{"bias": "none", "decay_fraction": 0.906, "max_steps": 4162}
MLP neurons of a small language model. Each row is named by its layer, matrix (gate and up: input weights; down: output weights) and neuron, and shows model dimensions 16-111. Each number is 500 + 40 x the weight over its row's rms, rounded and kept within 0 to 999. Numbers have three digits each. A neuron's up and down rows have the sign that makes its largest values positive.
After each neuron's rows, "fires in" lists the words (lower case) most often at its 100 highest values on Wikipedia text that the model never trained on.

L5.gate1125:462503487505362552488458503472593492565551505507487536535580507487420560519516506480511455457520390540579533583516523450508505527485514428493552502532533559493492458532486467491439482498487575514463551527473471621493465495482479404550523509546506472507577588504523481484421501416494497462
L5.up1125:531515517480457489461525508488611473570511520473505514468488500439443485535521508513471517454413508488493533548494491433463575427498539539466516486471495538594563473514479497477480470535518501477527487508504532536444559432498483452487526488454564524543520502550569624561506481440453436566
L5.down1125:460502460427561525530527418522432577400439510531457578495554513454407540518529460479570538499454483531489499511561585467477490514455482478504488491510473539608418512510572432502438494558538595532568505504486511513525490491496479577480560450457444532451605524521505502530531536524510503571
fires in: "with", "of", "include", "to", "included", "including"

L2.gate176:543480492528507530551463511520511539544544507513496493493507563468544543534479421469563450474516506500484439469495489444472472522495495469497483510473464510490453500545491566534570467419478553481475468445439573542426462507494503499466442427511536495555550534472483509560488554499481510513
L2.up176:525512499569532566550520524580454475476478454462453504450545534498526508482539489603527531477521493474488456530444547461528452498583500516520537495482491572445462548460421492551514461505478491517495508471499570469464455540487425508571504471507510498530581594545530507557512469539519406479
L2.down176:506566505474466513581462472584535534482493510589506496461476490510506482510430457513519519520511536477510433506500572501516551478473553455485417504529516505497465565413493471461527442445530527498493485468522486531442531485484460506516502516499531408558473463444467515553492473453528531547
fires in: "him", "them", "it", "candidate", "louisiana", "carter"

L7.gate1116:447535450453495443494499475541458475511514498413413543474585439523456539454557430522521536459469443472508492576543542568503540512514535451492552538459478507494479514445533489528451479448545555471581471525455530491585476530499543424463533525444581510501481533477466539567465478484497511501
L7.up1116:452524466465613520571450509466481471485471420486395543479540499499522525439478474466434500458516496465482524479436584464479497466539504500531595451444474470531533484474443477483525455517494490476525475543499547510499537527492546526487567516478585610497528520519496529440499520460492467467
L7.down1116:504533511398507494492528513554510475489511486482432498475499516484482464442458540518500479463534514457460470478446557500546487482531581518431517516515466545526519482517472446589495446447495458582501510510525549584497490516566528555442478519515532562529459412553493454494562455522491450464
fires in: "the", "olle", "del"

L7.gate1088:538459478547485437478478494481509486561503491493574449538571505555491451463507479507515424473538487518516439555480550581482484493503513493523495508520452490517511518563521508494482441611485515509445548524467496555463482551457458439505461507475560536489542456461512507555497507528556503536
L7.up1088:462457511482445524471479512516481521553522494432504526482526560489538458501495505535481472477586495506529512544468527573430476549495496503496522491498502529580441460506503474481507435533513448569510512520460498506483465449500522483457545473496512474458528396467562490476522511420499570460
L7.down1088:477515505511560495504514542507503580463541529474545422444498448529437478532517507524528557501523396530493487532548483541517500502428516502475441515475499529515497565480507474553522457497467454490519588510557475443518516509484492505478512498549520505459587425524516492478533450544462530470
fires in: "and", "kesavankutty"

L2.gate1273:491628575543497490490442510500454542531490480452528509486517544464551451542471574461479593481498487466555502493551515539462513487503472531396445420470492424557492535512508445433493467465563532454506430508499505441478533491494487500504476456500528524454543403467492529491550455576498510468
L2.up1273:459514505528570455541473484488463431418555475501510531516485508469575449549532508419590587446526479533474469581517488517526432511484456484369507605510512551501495493504540429483527512567535516479547529506509527455558506499436438479508537474524492499447473540513599603453540493462527493422
L2.down1273:500533425537420464495532426488497506541516461514536548536492466447574486512487544458461488510516457515498543466471489541577499467490506561500556482436475517570486598409536450448590458459498479466553462501506457532538531518495471496498509486500501566402492462486546511485510448485415480535
fires in: "of", "welsh", "american"

L2.gate755:483432449470415508468464513506527521453547485473436510483445498460502484487433567507492538561487514487459464474458555449465450498602506486429580407461452473533524488476430618519449499449500423473534507534593443539591539471545479450532510550498474471507606537517457482575546491469487379488
L2.up755:506463446486528472501490471508566550493490442468531498414485518482538425495489527476505398498414527508515453511493548501474460495495458516491448556536493505451546441535432564477457475533516564441504499493507490496521472512520518411536526567516476517533460627373509539507451467606564430464
L2.down755:558453513487485551463533459515427420534588501510444488552543588434422482513495509531516494507549478540420475603449512465511500500514470512557528506494481498502494437458403521505528510469497485494534547447557467514444574498516546521501470504583522494578494496513525530486462518515498502508
fires in: "i", "s", "you", "we", "m"

L7.gate1238:520462528505488537476460519475541446487522506524525583480485420466453448481571384473486491456534497481527510472418568577461492489526511532517462555490426475523526480428576467558499495509442479541432529498545440538507462485509505456468496488434468663406442535502482502538571489432462551587
L7.up1238:494564449499537557382573559509544502522495473542509521511493493570536481514511487557501518521505584390462463490501538526438520514426496458494570454499548520463478522476501490527507576504498476453480542481467452483644498552479502550486490469460528524481476505509464475467472521481460523578
L7.down1238:474517559468496499492469485472554465495509517549497491482496544467396542508476474449462479451475606461427566566493535529445491543473564556486564567446523568515560471479501488479509475491508469534495518555540445476491546479518556514587443522466542513455429524480479536486465509439431550564
fires in: "in", "at", "to"

L7.gate67:501452547570523449558504470399510490447490478549524446459485474522436474498561468536447474556531452487477532485524550526434417523546511482537486500537450564502549513593494503477516506541508432438519496502507473480436512547560481448534509481504470585425532486489471608512486536468423495454
L7.up67:471470494540407510498448447475506491475540526491476478494395466469506400485516445531545521486513559472466521523467480501560474499511425464485546441555495464416453459513521469478466429535476543455551493559478443537497518403558487537488438495490521461537445560500557440462543465434512485488
L7.down67:482521545544401457398532559476539459512603460472506537591520438469467513535547403522530459472509462417505509446509554467455580482483548507498522527474523453480600491484505425417555501445508545542531562488496494554603493497526499428451467499426494478491584484483505467507592421594529482487
fires in: "and", "the"

L2.gate1055:467473545518567519452492482552437543541502500493502500513503472408440475528451491483565503503499519483492501483604494519463572574511444366578499439528475539523437533512532570551474488512493486490506447552502474555429486442430467525593485473493521566545515546509522523443515482523502427461
L2.up1055:501463463522545581473422490497468540512494488525480523526492494507453468532515473483559455522554493460489579508531560502487476546493560368566455470534520545475526429466469498507508486529495518461506531558498499543482520467511509488509527539522431469449561553491464512489541555468487507532
L2.down1055:508527571513577523510472511500503469498482508454619594430549522500492510474459531510540457523521604483531463522473538495530562523519471509548499534538521534512473502525514463519516502499423499500455522516541522558505561491477516497540448514557518564432494432557505504464568524493494519441
fires in: "military", "army", "armoured", "air", "division", "major"

L7.gate693:591533486473515458515478480488537543508589559426499557507393474556537452451520493537522536554473493475427557619538497502455591508470546454492526481507487525484598569455492537470533560488530487494563510526454533517532536519491590571497497506536524456485530417519517463516477459492508502479
L7.up693:503515525495540519533533492506526492475497459529449484484513519528526499595493513560502519612490514496538481500535513489523538498500514461583518489494523492531578483487476527512471519505521453434509440479542524445511540558585499545532519480491502490536589497438488515462531461509526492504
L7.down693:450544453484526511553506490455423489549515480501571512502440435464454422524504485529540477504545499458487507525432598527564512512549508532561512451609436513414427430533476497480470513509459580378497498504550549547494512547493515482535548489507503559450538537491518528496516529481565495519
fires in: "this", "such", "the", "those", "rank"

L2.gate1133:496471536537449532564550550504444493462510537550451488555507494537504498520568396531572468476510507493477502415463498421536479582527444563547552469511506504505430472475541564536473453543545468495458523537568567505528496470579468491492473505446503473491551568563541510483571488373522507466
L2.up1133:504490512493565479508522452486521474399487504524461499554543514538486458562558447571586495500553490514504532449508501439516521552537487521550540533560467478564465560521449448522464427486535500490451519511492535435536491481552493500498478531501519522473584511553538494479518512486493576481
L2.down1133:483412534507464482494503456481510529521525414490502542587437493524476494529498578410408519525405405494480494494579519467485543489497481437452358505477470478462559449533501524498516500436569473525527518474486597478507527502494539627511526560508523490505436390506538466392481496558439530491
fires in: "his", "their", "her", "them", "its", "him"

L10.gate580:492434519573595510525518495494570462534537445471422548440492542476494519475454497510524521449468492527490475434551484451507471507504436473458456482513471540451542453504485518506488440499507453575472459469521421493441507476495533417499540474562571534537471560514483516447506486515497550505
L10.up580:500576492532523512576473549559544508465527420493497521469484546505444512523459405422546537455486440505470500475531470534552470547558475380522429522529481503507505513495461471401465417484565521529484432553457515521484521506478518480479473515541488498512511490456504480545473459504525523486
L10.down580:488583439570537502487490485463522523495495490529481547534554564534533490490466569414550476490465469464452530515525554509544485505518469490523565512579571518470492483462520526471606563473464504525490498555481520450526570501490510492453504457569502573459505463517514543410553461520422496477
fires in: "the"

L2.gate1509:500441472464531547471472506471524499511442459507454558456525477551474536546505498496484590487501427467509530511550493396503588503523565550443451545441515472492484415505517506494473516514476560487458486441496517467536472514475538470523494463482490584567520489455408538499483483457502422454
L2.up1509:578497511463498447504495439524499451426480454551509479536520455563500616464479487560521554470469518413474561509467499506472502503486512494484487508482547533480495456477492416491488511561431513501485543492502554501442465559581532507510471455550541508519492477409423535479556550501506457439
L2.down1509:509538491536501424506495449528433534459453508503493447501559491456554444498440474474485466521519508452433502489535561377457383517516491493537492471556480447483477476461512468471527571530540497468497537453556567522622459567439452508431411606482411541497502490525470576449504577524461430422
fires in: "original", "previous", "old", "final", "second", "third"

L2.gate296:432501515494450460493526422531506506498499529483531485492500515471477459499547494456483484488516451473528537491556438498525466495482570455535581604492497436510516511498478520501476544517494551568500514518499531509492482397539469507466515513486437458446441471539472532473517502547538538488
L2.up296:545439535529494446485482476490466520520475502497500465452514474504443516499460447405477585454464484442495517481498501500475436538477529473547384564486506538531568455500450530483503451435550536507466475517577457512560517462473571513520562464542501520446468455516468495473513462545546464522
L2.down296:499481536521544555511525492453442528508478522412508595505438544510501499422399430495472558507601478443563526463454495516503483524495568385422468449481470557534484391519505516497481485559558529449480565498468516506466562524548520498511519464546548497579470517477470517536488526521540465505
fires in: "after", "of", "during", "to"

L10.gate1407:468436535518451573483474457452504560452470525437598453579556558492521498539548473494384540513505549501464492489479506437488468466465519517497551519551504478473436545468522473499540559532496509564558522523495510583489506498527468518525493547502548470493462495439505513469569502487523476511
L10.up1407:472495452462523539551445519494479550439498452541434530482550495512528523554569484534423485501481410476409468503501571504446516446476494505481512429514497523495477534535536486530489456475460479559537465484494470549548513464474573626502554521429467455508472499534611556529458567492477488480
L10.down1407:443485504435452494418468546485488559497545493569466491498526517547508560500504496496498494509442456486547522520506535484553536492484459515467508520462534490487443540539445504493512486531467508562494521463532462415458548523524631515523558442501441452514461501467538475474461434517512438533
fires in: "which", "it", "that", "and"

L7.gate313:524449570508567485573466512402590444570479471483485465473481536572476438542586494475434435409542495567519529496475549505462523493501503452469436556468582461502511562489491507544518521531555512496516486529541530497404425473491463519549454512564505519483584486523546497541542561518476439469
L7.up313:481466430528550471451506577503456533475530517467491522519419483514484546451565558558510591466579525520462515505586532491465398500476418525461473473485574459432488457501405499471492508437504472466466482490546474458525516450478554485491553554557508505520427508571500503471542560441497542441
L7.down313:524548522436460533446469504425557427580481476410507460521459547616519498487500519479478480520441520441507539628532480473511436453518548524445446541456471494450490441504463562486487505511469467470483523574467473462509427443477448454509476439482523502501532483526549495509554542531442489411
fires in: "and", "or"

L10.gate707:506475550558510570504475492520600530520524437491441430563531478476513526539505495510475463492509506452479460547465522475534525439551464505599528497488514539494582468540529547580496461556523532522592524496545465520498517519536510539479457518479480491523507446492547507464455443500482532480
L10.up707:525468429508513593549484518599423490569513517486467456551444572501481511550522508478471534444606490572521445508541495555511523486491495541550470443477521537513508493432426462564518598535519457529524536536519498479450540454452469491570477504443470492486483531439531498535467475541528564464
L10.down707:512444538508512497513565477546487520476545486485519534523488486547505503473543502500493539427511550516498513447468530505520578470529459541565468530528535543448494404466547506491481558572455496504518496548536549496513507472515463556535510466497504469498482535573503514509456519465482469462
fires in: "to", "of", "many", "for", "most", "by"

L7.gate1245:511483452563537524484536489462489531544459515511550536482598512464525432481527556537518495569576487444441452409474569463527487469451514522427460488515534434490540493475484433428522449437468562397514528508418536446512435501496519467552545493476432465484533485576588502417460533492450517495
L7.up1245:485540472423554474523589495506521514511512572453445544397545454519536488483526480499498520511443510481501512478401524470507478491523508444459462493503477491463587574490516512484534533470501483448544466510551442519484437512548504532490619511531481492546493536525544452497521544534483531505
L7.down1245:503454467523497530512535505535444423471416552454518551440568437519477509493526485466468472478443488475532533461483439493503416483569525545508505504504560485442468547469499488458456518483418522533463440522496450514487488496539460495436531520472468496536521447429540475438485556502480474459
fires in: "for", "of"

L7.gate341:420498513488469464528536470481565479513517467499511537450472467569414515581542446516451474487367585520521507511477527426438482449522478501454534475525487573507478477501555425466511463506475453513491478591480533523533490483512517552462499488487447531566516514479429506529468565504414527526
L7.up341:469510546485487510504506518521491458482489487537450511478496550500456503462520560535518487474401449465550497525463485450501497549492443525487570464458471453429493447489462494538468519499488547517586540556547453518435482491376462477502545474512581497524515470476496478507528537463534472506
L7.down341:550601469550479540436491526563478514495510497531505449503452490545516451549484406462549509520511463472474543482556537526535573517532503568550533485629543519461456467630504437490434509496469490507554458642499525483560528515442432512468535502470472472575564486464564571494454453490494569477
fires in: "his", "s", "her", "we", "large"

L5.gate15:511498519520475456511548493565550472518577469542475448479484419467469535530515489486457553444486515593528544446479571454515474476451529521541415485494458623501446446570513556536459534507436388512546475562473499530550452517530468528522544439508554511619543536461525489500502488482499502489
L5.up15:538421519515523452428494502529599565512479483533586484561525454518407538492423540484482573537541420487505460447501551540506496486544423569418483544545511523564504502560553440568435550456514422511538513497493525527507474453449482481532479530539530578522517526475527576482488521532504545546
L5.down15:555510543614482514445508538488394445520465454490550433500456408530441509475504516518540456431487483483448500519524507558503547498494526482535427463476454521521521591510560560459480416509458535540543544506463479527490629446475521397529503557493499518513526487560596522449510446525541522514
fires in: "her", "his"

L2.gate962:577434482494498494506457426493490513477463428523528461541457499500454436570483499485444485549560528484484509478444511564481502523525513565517498561475519399448543475468491517491474502501486521463486515512495409534428539554561456555504517428466537580512560527465438516525458481570497477452
L2.up962:609488562515490497532512450546485507501488482517517490487534486535514471493502454434442473542579509518462495420500549486470507455499519554523526599415531511615515438521537450488491526498547507506482471548404478471514536513500505595555469455478629472479556494509420480475528464552539367479
L2.down962:609499532539466504496376433501492553502482481499466414491534505552443506591555477464383491490503529464542538497539543515541488525529484543462546496504531547557519503486541444540407476517551501548468527619527511479514506551423558556450590518510434505537526563525481475471518526480504521444
fires in: "world", "george", "john", "general", "peter"

L7.gate960:432475514459444513540468551492459517480519555510565498506529512527423435426498544534484526561498498453499505494492502434504527431463502478518507532502468545550475484471521428497491510526499528560452507482487511493542518472516535414469578543459509573423472516531491542532553543535493483519
L7.up960:531444516470458569504465508422447568493484450483504483501486427513538520544540481516485513480521471490458526525486411547467468531557490446417501530473495511493478494445509493547474499464481470488479536446477482479547479493459463539544491452466488553475496469410432522474462531504556441503
L7.down960:515419537501477575501518444453466545492446551501521470440423529465528519519424487434480566480498476560498556478558534502407490515526474537534545543525507569525468449493508465551483532525457501509510507503447498479442462544499451446506486521467528546519513438518447544431519406443545544492
fires in: "on"

L2.gate73:473480557559470566464490560440567495522480518478383498502467583540471470524494541554443506447537466486488525457526468480510442475478508426492556459554466488402534490524459523474552540488471522501555442466459485553489477479530489466504448519506441485540498533568454452536459471508513521448
L2.up73:435487487540568533557487491467512488482481472484519500484457490481401503571530552422488541494541462480543528464498503472544457536499447446464547552461522510550525539473524604438518603445512468552506501542429456492514449483564417526448512496520471501546566591517535511490502524503442488461
L2.down73:472527465523480535519493454445529556511485532520525545543482482514548461381549479544500522417501521440456460555524478487503543456530570485542508447510561483490552527507503492454486492471497448514498480492472526507456496447628506568454563472562515491535509468470467502527524408430538492483
fires in: "a", "an", "the"

L7.gate52:451515537429554504485479551447465485482546418496494469517484600475465467484495515585501522506479440503458481496555557435476511491518501520490526519473511585512504541586534521568543460531485508516504507450546449551493466419467560522525517534543547455505525461473472557459450524474505476466
L7.up52:534502438509559484418529606501542549561479475485520477528541595533496549500505490540490472447484446471542450572541555455469460467502464407515559547550537525439529472432452521535497556506500523521434502584537517430504508468451558503479505498510465556564506542406549441482523500480494536545
L7.down52:508517518555461467421588498544543485512508494442423526567543456483528477468501501473479495364475486565390481556515512499599449453481532554451452501436560555522463502490554502477501515482495571484561475547422507445431528512512509583564484511516504536588454445523532477471485464537474549517
fires in: "the", "in"

L2.gate1320:429485517472598530415485518524520463516511596624552546516488554517418524504437462474570521508479538478548466555485477553596586475488503494541479533530481489465557564491560530497494499505499504478457445524539541475581499525474470517467523536486544512540522550495475496529478529502454452496
L2.up1320:502560390482526527545504582553559498493498495506492507483477453523443548540433483529469452536530522539515472508496436513463451515517472460521473417470527485482468447437541547496443467504480507524459440511513514529443500596567442539517511499514533505527479624437504477484480516521504395471
L2.down1320:536505480478483498480407549506447506479490471526515475516468410492485469478497417480507489528521435460543467506525597492501475487537530470575543432531545523482482449495475489530578462485528553492439480470492518499540516520548465497503579522547553448452518327470496539548531501481590568445
fires in: "these", "such", "those", "the"

L2.gate690:512524487487469518506525503520507497416505522479490534542533540454515510516511502417501484470521520479439441478517495439510559563522499495448516476496498515531489483490562438595488540495520499505558465504436406507483522443430483499538495479486472485536495552454439487510512494501462574477
L2.up690:474475573495514527516496503574536527502524489468509509520510498499474463453404489521532502468506477483467481550446557535517461502506457555524450511460480464514510509533450503504565566467518455458515488514498521552522470462559549502512454535458467575528491482555491517497540485471458584494
L2.down690:534469533468464501575441398546529457557415434518475570498575484527502472509429440560536514465544477530501467485491477528559495526502465533473533531496393619544434453557485511548523476441598541513476450527462482492521546543494478484508436415557509458493483505392488422501537555559507431540
fires in: "league", "nl", "match", "division", "draw", "game"

L7.gate11:490487397525480484442546475486516539507429468504477540433540504522486491525535466404445575420523495492492455447464518476570498471480493437519468510532449579522419514515558446485475527512524509522496434509544571558483502487486527561480458544477537526458482509496541505483492481464433486482
L7.up11:485437476587465538564499549503531538566602442510566471505503448404512501534595594463462482548493434482508525472598498496506519452493502557487487455502535497514514513526513533535522529425454534441447499495479468529552494500497531509479457528478567490488433480503508521496531474485507449473
L7.down11:509449544468474503493490497505515476543555542489518494421515584494548502510584505507516477482505457541462533459519481503496516490492494480542468480464478522517477482549470468546569455520597499496464491527492481509524573551527460557536579487434479501517485492487496556541509512482533470402
fires in: "to", "which", "that"

L7.gate1059:482535536494544527534497477481494500526549463528562466583483442534463490455487493515481490510458505516497480578656523504478454463500464468505534493463458443546502529451516500541493511545535558484451569498502452525502487518440529532539536531403503483517528525455500516556484547526484519516
L7.up1059:487461559564484542552476466445473461553535489465529449514537516518433456460525417444481515438487475585568543546610490494547483503527505416446444508455485438489558455525482476524473498507584463504578421468570483522460513457492559514513516443503505542516473543526569500494541457512438563478
L7.down1059:484515506450513477558514530512449468530512513520457552545507502554472497473510512436434514477493501501480498520614450496498497455452588526490496436427526531502459529481447535491416491546491499529522570467507603488505559525473522491539522447507479501519615550480519545526496500517487484518
fires in: "the", "following", "of", "to", "s"

L7.gate80:484570468494509474431506508476466542467467427506526499545488566509478463510514517429454532488494518406486435507464501532441455480550486450520563556527439501500527602526463432471475514441459496482456509492468388457522441476477539512524482527527451549438551450536492481486490560513522531505
L7.up80:468467457559406519500505474516535561547503452494492540483435537489478489467534426560409458548466477497569450527490524534489487559416507547475446478540496491510413496547536476534535506493512494512531437509568521512484566494554477499477479505549497470492434452454463519527480523463560477483
L7.down80:528491460519597505405509491415445462457512505421535444419550500483426548572581517550501449549466536457514518528490443442459473575485522557549502555567492568602543540444459522554552526492543472529500513538499501549457542521529510487490494468507477441543556505512483487477503537516536584497
fires in: "and"

L10.gate1086:563516557549568513499520516481522490494535535448485535533572495488487481511558485518569529526491502516508524524493520553479476579507485491517489512508505461469483471510489434486476507545460591553529565562560474534529476578460527403549497463496530501524609465502545549603480472472464523471
L10.up1086:549526459468494496517512441459497419542460477404495454523506511563528495511514483485533496494492475471460473448550511473520505558471523512511482529492549486581475463441460578572449498562484446586512555526550532499464498520418531465501470487515492531495522500511579522499572476505515503537
L10.down1086:453456508531498569480533467540558559495458480505517456542483485431532466501400471574490418434474477437504489461500488541416544458481387538528460583472527571419466438502435463475515442544537553582535520542537466465442520487493454523496565419502482543524520534496471563497461453517510476535
fires in: "his", "s", "her", "and", "close", "their"

L2.gate168:473545499528384491492485527504548529438570507481480436529520505563520428529493517501474399481497511457472494513511516528546569550523521474394491496433492424486597546462534416574432482543465496509511534466472467512524567549474541416627448406496463479468469541556504447495474488491538580589
L2.up168:476497482532570503561432490538403574487521540438496530486457418519537460595565380491522500456471489546545501529555496547547522534433537408466500460508501496420527552458490549532478514537528542492530521472556560424535559489487493521588529504543495505475480597513539467532449504481516523546
L2.down168:462481502570536507500512477568545542603471478500500498513583527487473499499563460452466573506453520476455496480541532544503460488573482482473442537553480535455523441505477565464389478551462530536510502522527524489427430521522460561492539489448556422524553488484536487456472502571443572480
fires in: "of", "m", "by"

L5.gate414:463460557541503490520482531564542541521458525508463498547491461547486476518569489480509497481495470503470477465531526465468495572458558560453529547524519475496432560449577588519502516501471474558533523469470438493513532547512506518522497520518462501495498464557495526517460529544536543489
L5.up414:515486445496553398509457472543490399536480590504551480470445462541450556537479491489448468421584522542515567507476480526453477478495502472472552438553458506582478523569514505556486530505485459491555514507549468485526535479466556470495483476460437454446482523488440464525451558502498385478
L5.down414:516538566493518559501463485448475433541517441506500485433504509473532523487480500533495505481487462451435525565520420549506500519542539534565469592480528442467482478514542497480489535495437526524602487517505504532440443480475524511521478536475475528485515521447430453471550538469478526489
fires in: "and"

L2.gate994:478495471485478495436508494478503448451498416492569451467482472559446516519538541406497477465513532532516504512535444537501446483501419464515454500473525482506518487495478487513468463621466517468495519502476513437513534444422499447496548544503457513546483493532508470493514559482460535418
L2.up994:524534505545525522530488510507498511477551487532551535443518486541487466452504492446492497455560565431533497491518477546599460569522495484533421502484468477523456459528464423530446460522505537397488540437543543470566477479505468502542517506465482537555492548551496475508563554518469557425
L2.down994:589517508503490505496520543451509462534537457500510449480550505497494478410502531508473526461521483465500485542493475478534463453498542536504425573438499481507489401485564521472465458404567498552575531468560468563470508507588441466513448498567527557480477483524536464539496525527584499428
fires in: "high", "first", "national", "premier", "challenge"

L2.gate1309:478469436541445502525511515382556510608504473517526474449483588459485529496522482499428468509532527538463465491447522549487476445502448531446504423496493497605466420463499605443545556461513554499554504526520527504493494539542490488569461512471637475479542427504537522539500532422575419511
L2.up1309:532463463531473476453497489462484478525490493481493479443456567480462453431535522446452564579524450452451472540539519491608510504536500534454443459535522475545493473482540474511508434486477515510542505481509552512459486487561531470523505523480539513525518478447493454480496562529535526469
L2.down1309:407404477492523514500537528531441593504513515486508444470531436486548531496466518453523408478509447527436512523538443475495414509507506518470444522523495555529626574521439525483502496495488485446530486553549509518426489500510446500455513563502585455470527509509484460494459443447508469502
fires in: "have", "s", "i", "to", "not"

L10.gate1181:461510488480551565420518541557557459561542458495549545410483497498429537495543488459540537576471454507537544520500546523461502476571449481500501452469510599505523504452440488434561525537496482494417496452483518481476485489526525503503513510573503496526500548478432568471580457500501436565
L10.up1181:455542495518541557505503547492539506550573419516486540528516472517486569414540483554502529503500485514514471432499485510466554540460416453545504460479516496504514476496574492441533512469454498580388505457547509427483464515463504519552515515466463537547544549548470555470508560480524468539
L10.down1181:465460541503527532504473523558560461529496491433491483462467522518512453534497436501501514535530507570533569590487496538462430555518453487476564457415421462510536548467464508544525546513454507481530551545456515451512492565499444551556513540497428495516502487449502434550451463484457519546
fires in: "in", "on"

L2.gate1290:507585551518519534508451517508526474533552494484427502457455482473493524416505555572518537523492443514505485520456485487443400540470531530459477399484475484475441445539548571449528549481501469479546499393542509491471482461585499480456440532509500487526427522369508479500431539413481439489
L2.up1290:524562570532489469533471427528454428510525467504495520573485510545516457484518483399515518490574469476481484499508480459457476463490440525526458505498488534478497577538500559480517489502520495483445448532589495439497512466538509510526467519487419499497467472433495518532540515439534476474
L2.down1290:530543509487443592501525439501453526547474497486577550477511490496600464540464575589473478499464448526536546560452544488494500543514525485524548482465441521493436533511529439525419490502478475517533463501474430473509497482471445459440451464470581512494641542483626532472447531416488474521
fires in: "married", "met", "of", "with", "marry", "meet"

L5.gate654:536506505443513527500444483437538514447455525513492571476446500497547479569536416497398508497568475508471509459486491434449535463517511473505495530474458472478510563566464485488442502504522556411517408495571502405510525497442485461473514465492398562445466484523469473450540424518494522492
L5.up654:527452480474482559425493563468555500467481522489557489520507488599488505542583472540501438572470488500546443522503578503496527514492497428512503437508505434454434525436516488440540433600489464506529492522499469469482592467523510529468489495522482492524551435487487467542474480372514468525
L5.down654:468532519478539528443511532509523519513571495581536492473463424579473503564499473523495494509499553451507551517557559475542532459539465424535544590573458484450494468429429422464484541496506433515427484446450530544560522493598519527551532502542558527518521565486455539532518448484508467465
fires in: "these", "this", "two", "those", "new", "such"

L10.gate1451:464544501520566465501480462488474505505517506453536396507552468524490499536549456593510529553507517414516600468370434500495505580550492522502479550537505467525546476481446485464474495456517526497473500506538515487494584496571549492463565497443476416479455530517568538519470464482382530441
L10.up1451:444495514466538497546560441566452471547526461482485483476515461547429452482554536544513471506509418509488499431462453549428447533480469515541561516549489443534553464498492542589474494490464527477558474470503426537534487465554475557519514465396511458534547503448467539540459419514495553505
L10.down1451:469485519433456552462543560430451465444508500527480449399511492494493552479512416482497543505494510501481552434508465465488516462430530516471499573507455495546476493540534457463524437555489450494497526584523492507549449502520524476501467491470496395535486502467519518438459465533488499458
fires in: "of", "for", "to", "from", "on"

L10.gate47:499475479484510452555474479461422476474476514571511508445488487535516491457510510415531510496467538541497515440501585492484518456539509497545515486489494498521487386512482481535538467491439504542490441504529541491442469566499592529513467476467503519416444516470509444473440531394484442543
L10.up47:512502551527558511420481505493465448440506467499445510525558505462425543471462470437476514564422582437439520513498516470480518511496516500449471486504491526485430490554501458488488454437566431412540521431499571450417481548524532547444455508545519491497596530489494491502459491551522494511
L10.down47:488486502539561509507496465502576528470493452545533550542489571544471552489498471542560492521419486487419444462575440445395505540487470495470519546438521556467564483425475435469453469551431468474448556469453512530509472525495505550588515454519542518460511492420509456475529537495482508576
fires in: "to", "he", "and", "will", "may", "could"

L5.gate1097:475471496460557530570539494500538484413548514497520505510521534441456498442509496509462432548458489512460488529479532435538579515521469504541466519489448499483434486535504551496456479484572493467493492555497526551427441520384534425518524410469548514459523510498518545466506518471510528471
L5.up1097:460421533481479526510487401481540491424535491539458496487544513485522473503418502522480490520478471490584543574520464458493480516598508501560481553457523483460458542500518576579450479473498419534502424505518397549516498472464492444502516449457505463557537471528495455500486560517496520492
L5.down1097:442504444553496476471551512511496466575504487445507508554559505523548505531494510499586517538506386499529507608464533448474473476587431498499453498538497498461525443547581516521506448532569463479563459530493524490458542532512546582537528450486473473518545598496473490488489541482539403564
fires in: "his", "her", "their", "division", "league"